From a checkpoint of a small transformer trained on Wikipedia.
Architecture: LayerNorm before each block, rotary positions, tied embeddings, attention and MLP in parallel.
Training: a variant of Adam for these matrices, 141M tokens, 8613 steps.
MLP neurons of a small language model. Each row is named by its layer, matrix (up: input weights) and neuron, and shows model dimensions 16-143. Each number is 50 + 10 x the weight over its row's rms, rounded and kept within 0 to 99.
Before each neuron's rows, "fires on" lists the tokens most often at its 100 highest values on Wikipedia text that the model never trained on.

fires on: ")", "]", "es", " children", " girls", "”"
L6.up279:46 57 55 37 48 50 34 52 55 39 47 74 50 41 56 56 66 47 41 32 52 53 51 52 28 57 31 52 57 53 46 55 55 57 48 63 50 49 43 40 51 52 34 59 46 47 46 57 55 54 51 43 56 56 56 62 36 49 48 74 34 46 36 56 50 58 56 52 44 50 50 52 63 67 54 41 47 47 48 49 40 47 48 43 37 54 35 46 50 27 44 42 45 44 42 60 76 28 54 54 62 46 54 40 51 43 73 59 49 37 53 56 44 62 66 53 63 45 35 64 57 58 27 63 62 45 59 34

fires on: "able", "y", "ity", "inary", "ance", "ery"
L7.up155:46 46 50 53 45 64 30 45 51 45 45 64 60 56 42 55 41 53 40 56 55 62 49 52 37 59 44 51 54 57 64 45 41 54 45 50 51 59 49 64 59 58 35 51 72 53 57 60 55 43 49 59 31 60 50 63 38 50 55 51 27 64 31 61 47 52 66 54 36 44 40 48 42 46 46 31 40 51 42 33 58 76 45 59 51 32 48 52 43 13 61 62 58 33 59 40 56 42 47 43 59 64 32 45 53 44 59 44 51 47 45 27 50 53 50 64 54 49 60 57 55 44 58 47 46 58 47 50

fires on: "ing", "ia", "uring", "hood"
L4.up188:60 47 50 63 49 53 55 52 68 54 57 49 46 51 64 44 54 44 49 57 46 66 38 34 50 37 35 51 51 56 38 41 43 53 49 56 60 50 45 55 47 61 43 63 34 78 27 50 57 39 28 50 38 21 46 68 49 59 57 32 34 50 60 52 54 42 57 36 40 42 53 68 53 42 50 48 50 49 49 52 36 40 54 45 57 53 60 56 67 53 41 61 59 66 45 72 48 59 34 59 38 62 58 42 61 63 42 52 58 52 48 46 39 59 46 50 62 45 64 54 57 38 64 49 43 56 49 32

fires on: "ing", "able", "ES", "aring", " among", "AR"
L5.up265:52 53 27 58 64 64 32 49 31 54 45 46 40 51 39 49 45 42 66 46 41 60 50 63 35 55 66 53 53 54 42 66 63 56 56 67 46 76 48 51 60 45 74 57 58 46 47 45 49 39 61 46 57 38 32 67 53 59 64 60 33 60 53 43 42 37 49 26 49 53 52 46 37 41 47 36 58 49 58 57 39 50 66 46 45 56 58 48 55 61 43 49 52 39 55 59 46 45 49 45 59 56 55 33 53 65 64 30 47 44 43 56 62 56 38 48 40 56 53 46 42 48 49 30 46 68 49 40

fires on: "b", "in", "h", "ils", "a", "ü"
L6.up378:55 57 48 51 71 42 39 43 47 60 68 47 37 54 66 59 46 58 50 40 38 65 59 63 48 52 46 50 73 55 52 36 46 61 51 43 40 54 43 41 62 57 46 31 49 61 56 55 51 65 33 50 55 37 35 60 44 50 47 45 51 38 47 66 39 42 43 65 35 45 49 50 48 68 43 35 49 54 40 47 77 53 47 42 50 53 44 57 41 42 54 47 57 43 48 56 32 59 43 50 60 26 07 54 47 39 54 54 48 38 40 52 38 39 55 42 48 55 39 65 47 56 56 55 53 59 51 70

fires on: "/", ".", " no", " syn", "ti", " 0"
L7.up339:46 52 60 62 50 55 40 31 59 49 47 60 52 37 47 52 43 55 59 39 60 57 38 63 53 63 42 40 49 48 53 51 40 50 51 49 47 48 60 73 42 55 29 56 60 53 55 39 08 54 45 41 67 63 54 47 62 48 55 58 37 52 33 47 35 45 59 75 29 51 70 55 57 42 50 57 70 36 31 53 54 51 56 48 36 48 61 44 68 43 67 40 42 57 36 36 47 57 56 53 56 55 48 44 47 61 60 54 39 49 53 47 64 49 46 49 35 52 33 49 45 61 56 61 56 69 28 51

fires on: "ny", " County", "ich", "aster", " District", "ney"
L4.up418:43 63 61 46 58 71 60 54 42 50 43 46 56 51 46 51 43 47 29 67 51 52 57 60 43 45 51 40 61 51 66 72 45 51 39 54 41 51 48 43 51 58 46 40 43 50 60 61 63 41 48 53 56 42 56 57 44 38 67 42 58 60 59 54 51 52 32 32 37 48 45 58 47 50 55 43 35 58 49 50 45 58 56 53 62 46 54 53 40 34 67 69 34 41 41 37 48 47 42 49 72 68 27 51 57 51 55 26 48 62 59 44 42 31 73 34 53 35 47 44 54 39 36 33 58 53 54 38

fires on: " (", ".", "-"
L9.up356:52 40 36 65 28 34 39 38 53 36 39 66 50 34 45 47 46 53 35 39 71 59 48 41 45 70 51 55 35 52 36 49 60 49 43 47 53 59 43 60 46 49 53 68 54 72 56 42 36 57 34 41 50 33 43 68 57 70 57 37 73 43 48 54 37 54 59 62 45 64 56 57 52 45 46 51 60 39 35 46 49 52 74 51 46 38 53 60 50 31 50 58 54 51 52 50 56 52 43 52 43 68 49 53 53 59 53 60 49 49 50 37 52 50 41 50 51 59 35 65 49 51 48 42 51 80 59 51

fires on: "\n\n", "S", " v", "F", " disp"
L7.up198:50 47 42 63 51 52 45 46 49 38 32 64 34 43 46 41 48 33 48 46 76 55 53 61 43 54 51 49 51 41 37 67 54 39 64 60 50 49 55 55 41 46 48 59 59 55 51 32 46 49 50 42 67 49 50 41 56 61 63 53 56 50 52 37 43 40 42 58 48 36 54 50 62 40 59 52 66 45 41 50 55 62 65 43 41 45 52 23 51 40 61 58 49 50 42 67 52 66 52 50 66 65 42 39 43 61 53 54 47 37 46 60 59 46 29 59 58 61 54 32 42 57 45 45 45 67 46 43

fires on: " for", ".", "er", " series", "ers", " to"
L9.up331:55 48 51 37 58 65 52 56 68 54 41 42 36 42 48 47 64 31 54 42 45 52 35 59 50 41 43 43 64 47 62 22 50 57 69 39 62 58 42 38 57 45 58 36 24 74 33 64 31 57 63 50 47 54 50 42 42 36 46 58 35 53 54 48 52 57 48 49 49 52 49 52 42 53 52 42 50 61 29 40 43 41 48 66 53 54 56 51 65 67 40 61 26 60 52 41 57 33 53 71 54 41 56 47 37 54 50 41 41 50 43 50 53 46 59 72 47 40 57 56 72 64 43 54 50 62 66 30

fires on: ")", "]", "sch", " Music", " times"
L5.up410:44 59 49 36 57 50 31 42 35 56 41 59 40 36 64 40 62 59 51 46 51 63 46 41 42 53 66 51 72 63 43 40 37 56 51 59 57 64 58 36 51 58 33 53 47 43 50 63 39 56 36 50 66 64 50 49 52 39 50 63 56 39 38 54 47 48 54 34 47 39 39 57 62 57 36 49 54 46 41 55 36 68 59 38 59 56 41 62 66 47 52 51 55 38 45 56 54 42 54 38 64 44 48 47 63 63 59 59 58 34 54 50 62 57 68 54 57 32 37 75 55 56 27 30 57 56 50 47

fires on: "e", "se", " X", "x"
L6.up523:52 48 48 58 58 51 37 52 62 47 32 52 63 60 32 31 45 47 28 41 55 47 46 54 64 58 45 39 50 65 53 50 58 58 38 59 51 43 59 50 79 46 42 52 43 55 54 44 60 51 52 49 61 42 51 42 41 64 45 37 47 48 28 57 49 56 30 45 54 58 48 65 43 42 52 39 67 39 43 77 49 40 57 43 53 65 48 43 51 44 41 24 66 35 42 62 47 47 40 50 57 41 49 51 36 55 59 52 54 56 58 60 52 63 58 65 60 55 56 50 54 74 62 50 42 63 61 48

fires on: "\"", " mid", " fun", "vo", " search"
L6.up629:44 57 44 69 50 41 49 23 46 43 52 40 49 46 39 44 41 52 39 52 34 57 54 48 37 71 36 37 40 49 54 50 47 52 25 41 38 70 49 44 56 54 28 49 46 51 37 64 55 60 49 52 33 53 48 60 61 34 46 71 57 42 15 67 32 47 75 52 60 48 58 68 60 41 34 44 40 35 57 52 47 46 64 60 63 53 44 58 49 46 57 49 47 60 31 61 46 62 48 53 46 35 45 58 60 50 47 55 57 44 59 53 65 44 53 50 52 46 38 50 52 46 46 55 49 52 69 54

fires on: " res", "]", " =", ")"
L5.up455:49 65 47 42 53 45 42 46 72 54 45 57 24 53 52 38 42 53 47 38 64 43 39 59 37 57 51 49 67 50 45 41 51 51 51 46 48 69 52 38 63 46 32 45 52 42 43 66 53 67 48 49 46 51 66 47 47 44 55 55 45 45 53 60 38 50 58 50 50 44 46 45 69 58 44 49 57 40 32 61 63 59 50 61 37 34 36 50 50 59 57 60 58 48 33 50 41 45 70 63 76 43 40 61 58 40 59 63 47 39 51 74 54 45 56 66 59 46 29 57 61 62 36 41 62 50 40 44

fires on: "'", "°", " has", " ×", " km", " length"
L7.up340:49 49 39 62 36 43 64 47 57 36 48 61 55 51 50 48 51 62 71 51 33 54 39 51 50 46 63 46 54 42 63 62 72 56 64 55 71 50 52 63 56 43 59 51 56 70 55 53 41 56 50 48 57 35 60 41 29 53 50 42 47 38 60 40 35 54 26 47 49 41 65 57 35 46 46 44 66 50 39 79 47 59 61 48 44 55 42 37 66 45 53 60 36 34 50 50 59 69 39 64 54 43 33 38 49 44 41 57 50 61 61 55 53 33 47 68 53 48 57 30 48 39 57 42 40 62 63 33

fires on: "'", "ing", "ol"
L5.up394:37 47 54 53 36 52 54 49 56 54 59 55 43 51 41 50 36 40 60 60 34 51 44 46 58 46 47 55 61 50 41 41 37 45 42 62 37 50 60 54 56 60 56 49 30 41 36 42 66 44 55 50 54 42 45 77 46 41 44 46 51 54 48 51 45 61 47 54 53 45 59 68 42 49 54 46 31 40 33 64 68 49 60 48 48 53 62 45 65 26 44 49 38 49 54 57 28 35 64 72 50 60 43 54 49 44 48 58 57 57 28 35 52 44 46 31 54 59 51 72 51 55 54 74 39 39 50 57

fires on: " of", ".", " that"
L9.up252:37 57 47 40 54 47 47 57 67 54 40 51 49 58 57 57 65 32 65 40 51 56 35 57 48 47 45 29 44 60 51 44 54 63 58 47 35 40 50 47 58 50 73 37 30 49 51 54 38 51 49 41 52 50 53 48 34 38 49 63 34 60 52 31 50 47 48 45 53 50 52 44 35 61 47 31 50 61 63 50 59 45 46 53 49 47 72 37 66 59 58 72 53 46 64 32 68 43 38 56 55 30 56 59 20 59 49 49 34 57 39 56 58 51 44 73 45 41 54 61 51 57 44 59 44 50 67 47

fires on: "ing", "ice", "ile", "ür", "ving", "iding"
L4.up272:31 60 65 44 51 62 41 50 71 30 58 55 45 46 39 42 59 42 44 60 41 56 37 37 40 53 39 50 58 59 51 29 39 31 43 38 51 63 41 48 31 55 58 59 24 53 65 54 50 51 43 48 52 29 46 70 50 44 48 44 58 51 47 42 62 40 52 52 58 34 53 68 52 45 60 46 51 53 41 46 57 61 51 55 45 43 52 44 49 44 56 73 46 50 40 60 54 49 52 60 56 61 56 29 47 43 44 47 50 46 59 52 43 50 46 51 48 55 67 40 62 58 66 49 40 66 59 29

fires on: "-", "t", "ho", "qu"
L5.up277:39 69 38 79 51 45 53 56 48 38 40 53 41 42 46 47 40 50 24 43 49 51 53 40 54 62 58 56 30 53 50 68 63 52 62 46 61 39 67 49 46 62 76 57 68 68 39 57 51 47 52 35 45 40 44 60 40 58 62 48 55 47 52 46 50 29 42 48 47 44 45 46 39 45 48 44 49 42 42 54 48 59 55 44 38 55 46 62 65 42 48 65 40 62 54 55 54 59 38 50 42 65 27 65 42 38 40 46 53 49 52 36 43 38 39 35 65 67 50 51 39 51 46 41 55 63 52 47

fires on: "°", "sis", " following", " title", " mm", " annual"
L4.up539:34 50 44 48 54 55 49 53 44 55 52 40 25 55 64 44 60 46 53 46 46 41 59 42 44 54 64 40 55 50 68 67 59 49 53 67 47 50 56 37 46 56 59 73 42 56 41 49 53 61 62 60 63 58 35 61 56 54 56 44 59 50 53 57 31 47 50 51 37 40 35 60 48 50 58 51 41 47 45 42 42 53 57 45 56 59 40 41 69 36 48 65 48 43 49 57 42 37 27 47 72 50 48 33 67 49 59 43 46 42 42 63 43 51 47 46 50 42 34 52 62 57 36 16 54 58 54 45

fires on: "d", "nt", "n", "c", "t", "("
L9.up57:61 34 51 57 37 48 30 72 37 45 54 56 63 51 44 61 58 66 50 35 50 40 53 43 40 52 69 55 38 45 47 41 51 56 64 57 45 63 53 44 72 57 53 48 43 59 66 52 64 44 49 43 47 57 65 55 59 54 48 52 55 59 50 62 33 47 45 49 49 56 56 56 55 40 62 34 46 47 42 53 42 48 68 49 77 47 42 58 46 43 59 38 44 32 35 51 56 35 49 40 40 48 62 40 41 55 67 52 53 52 44 39 51 30 42 45 25 69 53 44 43 65 17 42 47 57 56 55

fires on: ")", "ja", "ana", "inn"
L7.up94:59 39 41 42 58 51 55 50 49 51 53 64 44 63 52 42 50 63 52 46 70 51 56 44 53 71 59 56 61 49 49 64 34 34 32 58 47 53 54 40 48 59 38 45 53 44 40 49 53 45 75 44 65 47 57 45 54 52 53 37 66 46 26 59 31 40 52 54 38 39 71 73 65 54 50 55 41 15 45 43 54 47 58 39 55 61 47 59 52 50 51 37 47 41 46 61 59 51 49 37 49 53 34 60 47 42 51 66 55 44 60 34 38 29 58 39 38 50 41 58 64 43 38 46 59 57 61 38

fires on: "'", "the", " Vale"
L5.up183:49 53 42 37 51 45 37 60 61 56 59 55 44 65 63 57 64 54 50 53 59 56 47 45 33 49 54 40 49 61 50 46 30 41 44 58 48 40 72 53 42 48 40 31 47 42 41 49 74 52 53 49 60 40 56 70 36 45 46 41 49 37 41 52 43 44 42 43 44 28 52 72 34 48 56 51 34 43 37 56 57 62 43 59 63 64 73 53 56 44 50 53 48 36 64 53 50 54 37 55 67 57 42 40 43 41 51 60 48 52 45 49 64 41 61 46 63 47 44 60 60 39 33 65 43 40 32 33

fires on: "a", "ley", " also"
L4.up191:66 60 59 47 56 45 56 26 37 74 55 44 30 57 43 47 61 53 59 62 51 54 46 42 46 42 49 51 57 58 51 42 24 48 46 52 37 45 58 43 57 52 65 34 42 59 43 66 66 57 52 55 43 54 47 50 57 41 34 43 50 54 47 66 57 49 35 51 38 54 67 48 46 35 45 47 46 47 41 32 64 44 59 43 60 50 36 77 44 60 44 62 51 61 29 45 35 41 54 50 53 43 56 61 67 61 43 48 50 28 46 42 44 76 50 53 57 41 45 70 53 56 63 44 58 51 33 51

fires on: "'", "–", "ric", " to", "To", "’"
L6.up139:55 55 51 33 49 54 46 67 55 43 58 51 65 42 43 52 70 56 50 49 43 42 73 55 43 46 65 59 53 60 60 31 46 42 41 62 42 42 42 44 35 43 43 42 38 50 58 59 26 39 46 52 38 40 50 62 48 47 48 55 43 49 49 47 55 65 54 39 64 38 37 42 42 55 36 53 46 60 46 51 50 64 41 54 42 42 69 48 65 48 49 58 63 33 67 38 54 38 38 55 59 71 48 29 40 48 37 50 45 71 56 49 55 59 63 51 58 62 68 60 45 54 36 63 47 48 59 46

fires on: "'", "’"
L4.up225:56 59 56 55 68 63 68 55 55 52 64 77 59 41 38 49 44 60 56 54 37 50 39 35 33 46 54 54 46 68 40 50 41 48 44 40 51 33 63 45 48 44 58 43 49 52 36 50 53 37 47 44 54 51 53 75 32 56 38 45 50 65 54 42 41 48 58 54 45 48 50 51 39 53 29 47 21 53 49 56 41 44 40 47 58 55 66 51 61 54 58 56 56 40 59 49 49 29 62 45 50 44 34 51 41 47 54 50 53 48 65 38 51 55 56 66 47 74 59 59 47 59 36 59 65 37 64 51

fires on: " |", "|", "umb", " Canada", " Australia"
L9.up452:43 50 38 55 46 44 61 34 58 49 52 53 72 56 66 48 56 45 47 42 49 53 38 39 44 55 61 50 56 67 71 31 39 42 57 59 40 57 65 35 70 40 46 42 49 46 49 47 54 38 52 47 40 38 45 58 66 56 45 50 60 67 50 56 48 67 55 61 35 50 47 59 65 65 47 39 51 45 56 55 58 66 44 69 58 44 42 40 67 41 37 48 42 42 58 39 43 53 43 56 59 45 51 47 55 29 55 59 45 86 63 59 38 37 50 24 41 40 41 37 53 48 43 36 51 50 60 53

fires on: "|", " |", " first", "-", " American"
L9.up618:40 50 49 41 55 48 43 58 42 57 47 61 66 53 40 43 45 42 52 21 42 53 51 46 65 68 72 49 47 43 52 44 34 48 54 67 45 63 50 39 61 47 74 59 42 61 56 32 45 76 48 48 49 44 66 49 60 56 54 49 49 44 58 39 42 42 65 57 32 49 53 47 33 45 64 48 42 41 53 51 56 62 41 58 51 47 37 52 54 48 55 65 37 50 42 35 39 55 48 62 52 53 59 56 51 31 38 30 45 60 58 55 48 56 28 39 54 51 30 43 42 62 33 42 55 46 52 59

fires on: " also", "ous", "nic", "arl", " pot", " pil"
L4.up213:53 50 55 38 33 63 57 40 41 41 55 42 35 50 33 47 55 54 47 65 47 47 50 47 39 46 47 61 53 49 51 49 33 58 42 49 28 63 52 56 63 47 73 47 36 51 62 51 47 42 52 54 51 59 51 37 40 42 32 70 46 53 59 51 50 44 47 57 64 59 55 69 31 44 41 44 56 59 43 50 36 51 50 51 62 52 37 58 53 63 42 48 56 77 40 59 58 44 35 71 70 53 62 58 55 44 47 60 58 54 58 34 58 57 55 44 50 50 59 63 50 56 38 50 37 42 43 47

fires on: ")", "\n\n", "Pe"
L7.up79:53 58 49 49 34 60 39 47 34 49 60 46 31 45 50 48 35 47 52 44 66 45 51 56 42 55 57 35 48 46 55 50 39 42 43 54 61 39 65 59 44 71 36 55 39 27 67 43 42 57 54 22 74 56 64 40 58 46 70 38 59 42 30 52 18 49 53 78 50 41 54 58 57 56 52 46 54 29 44 45 51 55 54 51 40 52 61 45 71 59 53 31 48 60 46 53 62 64 42 54 51 55 51 47 39 61 44 54 50 47 52 54 45 48 43 39 42 53 51 57 53 51 60 49 42 52 41 34

fires on: " /", "adi", "shire", "gi"
L5.up344:31 43 37 37 57 47 38 47 48 35 49 50 52 62 36 65 60 51 52 23 45 60 62 34 27 60 29 42 47 59 52 48 41 66 53 72 44 42 48 50 44 49 39 65 35 64 45 37 53 66 54 52 49 36 54 45 58 51 39 61 43 66 43 61 37 57 53 56 28 51 53 41 52 49 62 51 59 47 55 48 52 60 49 38 47 48 55 55 59 52 52 53 61 45 51 61 52 46 53 48 54 28 54 68 38 52 72 41 39 71 51 45 44 43 40 63 47 49 49 62 55 61 62 43 50 50 46 47

fires on: ")", "nce", "ist", "den"
L9.up34:61 40 56 37 56 41 27 45 59 64 61 44 52 62 63 44 47 59 36 55 53 56 65 46 48 55 55 50 61 65 58 39 56 64 43 47 40 74 43 34 69 63 61 42 49 33 41 50 61 59 57 60 45 51 46 60 56 40 55 54 38 36 48 50 52 38 32 52 54 55 48 68 54 62 48 61 34 51 55 52 60 44 48 59 47 58 46 50 37 62 39 58 21 58 42 57 42 43 55 51 35 34 51 54 53 55 58 46 51 40 38 56 42 63 52 64 44 52 46 62 58 39 51 65 46 45 53 51

fires on: " rate", " price", " age", "ism", " like"
L4.up585:46 43 56 57 64 60 59 60 63 49 53 43 73 68 70 52 41 49 55 49 52 65 40 34 51 46 46 41 46 76 60 45 62 61 51 46 46 59 39 45 43 46 46 52 72 47 41 73 44 52 66 54 34 53 60 24 52 41 37 59 45 48 61 55 67 48 48 44 39 53 55 50 37 50 56 29 33 56 43 57 45 55 44 58 70 30 66 42 47 36 53 36 45 40 59 38 30 42 44 51 43 63 52 42 48 52 53 40 59 50 40 46 57 56 40 48 61 56 60 55 50 44 59 48 52 43 50 52

fires on: "y", "ies", "ure", "ment", "ance"
L7.up74:50 41 67 56 32 71 36 32 37 74 51 42 55 40 43 54 40 48 43 36 42 67 54 52 38 49 42 60 52 53 60 51 47 58 65 63 44 73 45 40 69 55 58 49 57 60 58 58 51 32 27 51 50 52 43 46 46 51 55 65 54 55 46 62 57 54 80 64 52 41 39 51 56 46 40 36 47 49 34 54 44 57 52 58 54 38 53 53 54 40 58 83 42 59 58 46 54 50 52 55 54 65 35 59 59 44 50 50 56 42 55 30 51 53 45 43 44 32 30 44 50 60 57 54 41 64 44 63

fires on: "ing", ":"
L4.up108:45 65 41 47 59 59 52 62 54 30 64 72 45 55 51 56 48 56 42 70 54 57 44 49 66 42 53 52 57 42 38 40 48 49 55 47 47 37 49 57 47 55 51 63 46 56 47 49 55 46 47 48 38 32 32 51 52 50 63 22 74 63 39 56 50 39 43 41 47 34 65 67 40 52 59 63 31 54 42 43 66 38 67 44 50 49 65 52 57 51 51 43 64 53 44 67 53 41 33 61 37 59 55 68 37 48 45 50 52 28 50 50 33 48 58 54 60 43 59 41 52 51 67 52 42 55 56 50

fires on: "%", "\n\n"
L7.up95:42 44 45 56 39 44 58 32 53 27 43 62 55 55 43 43 65 50 48 51 63 53 48 63 34 56 53 42 49 47 48 45 62 40 41 38 34 36 45 70 58 42 46 59 50 44 66 47 19 58 50 43 76 45 42 42 46 66 51 47 39 64 40 43 44 51 60 57 55 57 61 50 58 34 33 45 65 31 49 54 53 49 66 52 40 53 51 53 56 47 61 48 50 59 55 45 54 72 55 54 58 64 34 47 65 57 64 67 50 57 55 49 43 50 46 37 41 48 42 54 54 51 53 52 49 59 41 43

fires on: " O", " co", " Co", " ski", " Si"
L5.up546:60 63 55 59 47 33 46 43 52 51 58 51 47 55 43 35 42 27 52 31 67 56 50 64 54 60 43 44 45 51 62 50 53 54 47 72 41 56 51 50 58 56 48 37 48 42 51 33 37 62 32 49 62 53 43 40 55 52 54 55 53 62 51 51 35 49 53 58 33 54 48 50 61 51 50 41 50 29 52 51 47 58 47 42 42 54 62 42 46 60 49 76 43 53 44 47 50 62 48 48 41 74 36 38 39 67 63 49 52 45 38 52 58 36 30 43 73 49 31 57 75 45 51 47 65 72 57 52

fires on: "ti", "di", "jun", "–", "iti"
L6.up59:62 70 46 54 56 59 30 50 60 53 57 54 57 47 44 53 43 57 53 34 41 38 58 69 49 45 58 46 42 64 52 52 45 51 43 40 32 52 64 53 48 36 49 55 48 68 47 47 38 65 63 41 31 45 45 59 70 57 58 38 70 40 42 55 51 46 23 44 56 41 46 47 46 34 47 46 60 49 33 71 56 48 55 61 55 51 56 50 49 51 50 53 59 48 37 59 46 46 46 62 56 40 40 52 38 53 47 56 54 51 29 44 62 68 38 61 45 55 47 47 40 58 34 36 45 71 34 57

fires on: " |", "al", "ter", "on", "ment", "ments"
L7.up91:54 53 48 65 40 24 41 48 50 39 60 54 72 39 34 53 43 51 49 54 40 57 40 55 46 39 43 48 60 53 53 69 57 51 48 40 35 59 39 65 48 42 63 42 56 60 42 48 60 38 36 51 32 41 55 67 53 66 45 54 37 54 53 49 44 59 50 58 59 62 56 52 50 55 54 49 74 36 58 67 54 44 58 22 53 52 52 53 44 46 60 54 35 46 53 39 39 53 46 57 63 42 44 45 49 45 40 52 50 70 61 43 42 40 49 48 54 47 45 55 53 51 68 36 27 60 49 49

fires on: " =", "\n\n", "C", " (", "abi"
L9.up50:50 49 68 50 54 52 34 40 34 56 41 71 52 61 64 46 55 37 51 49 50 63 40 50 58 49 43 37 45 49 43 55 52 54 49 56 53 38 64 59 48 49 46 60 43 43 49 45 57 52 55 20 69 44 41 49 49 60 55 44 51 52 45 52 34 34 54 33 29 54 55 56 67 51 61 40 53 35 47 61 52 37 33 41 24 66 52 59 47 68 41 49 44 68 64 42 39 56 49 56 47 60 58 53 56 64 55 63 43 55 43 51 46 57 50 49 50 58 50 53 43 45 70 51 36 39 52 33

fires on: " London", " Film", "'", " Grand", " box", "urs"
L4.up442:52 57 58 50 35 55 48 60 51 44 63 39 54 66 53 45 64 45 71 57 54 58 57 56 45 56 39 40 50 60 45 51 56 54 44 54 36 59 59 58 44 47 63 46 60 46 38 38 53 45 49 55 71 38 59 53 46 38 49 65 46 40 69 50 56 45 48 40 55 42 56 84 35 51 40 51 38 42 45 42 50 48 43 52 50 42 61 42 57 37 55 46 31 70 63 45 64 35 32 56 51 59 67 49 36 27 60 59 37 53 48 39 55 49 53 56 48 67 60 60 53 42 48 70 37 28 48 55

fires on: "ed", "ied", " debut", "ined", " lived", "Early"
L6.up508:36 60 61 28 55 60 60 63 60 53 35 75 48 39 67 39 48 48 62 38 58 60 59 40 56 51 43 66 39 52 52 40 55 64 51 42 62 46 46 54 41 44 59 51 49 62 50 55 65 50 55 47 43 47 36 50 37 66 50 83 49 47 55 65 45 44 50 49 48 51 37 67 45 50 43 45 43 64 56 49 50 45 42 43 46 35 67 54 37 42 42 72 47 49 49 55 53 53 55 47 33 46 44 44 52 53 56 53 51 54 31 39 46 44 54 47 55 71 60 43 55 70 50 44 56 36 57 40

fires on: "ed", "able", "urb", " to"
L4.up208:43 49 51 45 48 36 39 41 54 39 74 65 50 43 55 48 17 53 57 48 38 46 58 37 53 45 60 61 40 62 47 46 34 52 42 28 38 51 43 44 41 45 53 33 44 39 45 67 37 43 50 48 28 49 39 47 56 61 38 46 38 54 51 47 50 40 68 56 40 50 48 57 49 41 52 66 52 53 33 51 54 48 36 62 73 60 72 54 44 50 49 61 53 48 67 39 40 47 57 51 58 53 55 47 56 50 58 40 49 75 69 40 42 38 42 57 53 46 47 54 54 54 57 55 55 72 48 67

fires on: " |", "S", " 100", " 15", "|"
L7.up304:61 44 47 70 66 32 50 45 50 37 76 59 62 41 46 46 49 37 44 63 52 57 43 28 64 72 43 53 56 37 49 49 43 38 53 54 49 51 47 66 61 48 40 42 52 61 61 56 48 52 50 43 54 47 45 29 39 72 46 37 53 70 43 43 46 53 50 69 47 68 47 69 67 60 41 52 63 26 48 60 39 51 50 54 51 36 47 38 53 51 43 42 47 56 50 46 38 58 44 42 55 46 48 49 44 58 45 57 40 60 59 47 40 44 36 43 42 50 39 56 47 48 55 25 41 69 48 53

fires on: "'", " /", " Zealand", " also", "°"
L6.up546:52 50 37 58 54 21 56 42 51 44 45 52 48 42 47 54 39 32 57 55 51 55 50 34 55 54 35 41 60 65 40 53 51 53 51 54 57 50 59 52 60 53 83 66 45 50 44 51 46 50 38 33 51 51 80 51 43 56 51 48 53 41 36 26 46 48 18 47 55 51 65 54 49 58 40 57 64 32 34 62 41 63 51 44 40 66 58 37 63 61 51 60 53 55 33 44 52 69 61 51 56 65 61 50 68 51 47 54 34 59 59 40 38 51 46 50 60 57 37 55 53 31 65 45 53 46 46 37

fires on: " in", ".", "w", " a", "-", " mid"
L9.up460:34 49 63 45 41 41 40 56 55 50 32 45 42 46 57 54 62 47 47 30 52 64 52 47 61 56 57 40 48 43 31 66 37 59 47 51 56 65 49 49 55 59 67 53 44 60 52 47 35 68 62 44 71 48 39 75 61 45 88 43 43 52 44 46 37 42 52 56 49 47 45 52 48 42 59 61 55 41 35 55 48 61 50 57 44 48 51 61 45 43 55 63 63 44 48 46 53 53 49 49 53 67 37 45 48 65 48 51 31 41 58 46 63 52 59 56 37 45 58 40 45 41 37 41 50 83 46 66

fires on: "t", "c", " f", "'", "te", "en"
L6.up72:47 47 52 58 50 65 41 61 48 34 49 63 41 61 54 39 37 61 34 57 60 50 59 45 50 39 60 45 40 44 48 63 43 60 32 56 55 60 58 51 59 47 40 52 45 58 56 34 54 46 44 40 48 63 57 62 64 64 61 58 60 42 36 53 23 62 40 51 50 48 42 51 49 46 35 43 54 53 62 56 55 48 55 62 56 29 48 56 39 37 62 43 50 36 43 58 45 42 31 46 48 45 50 55 34 58 50 48 53 47 46 69 70 44 45 65 46 51 39 36 48 49 41 37 37 78 55 59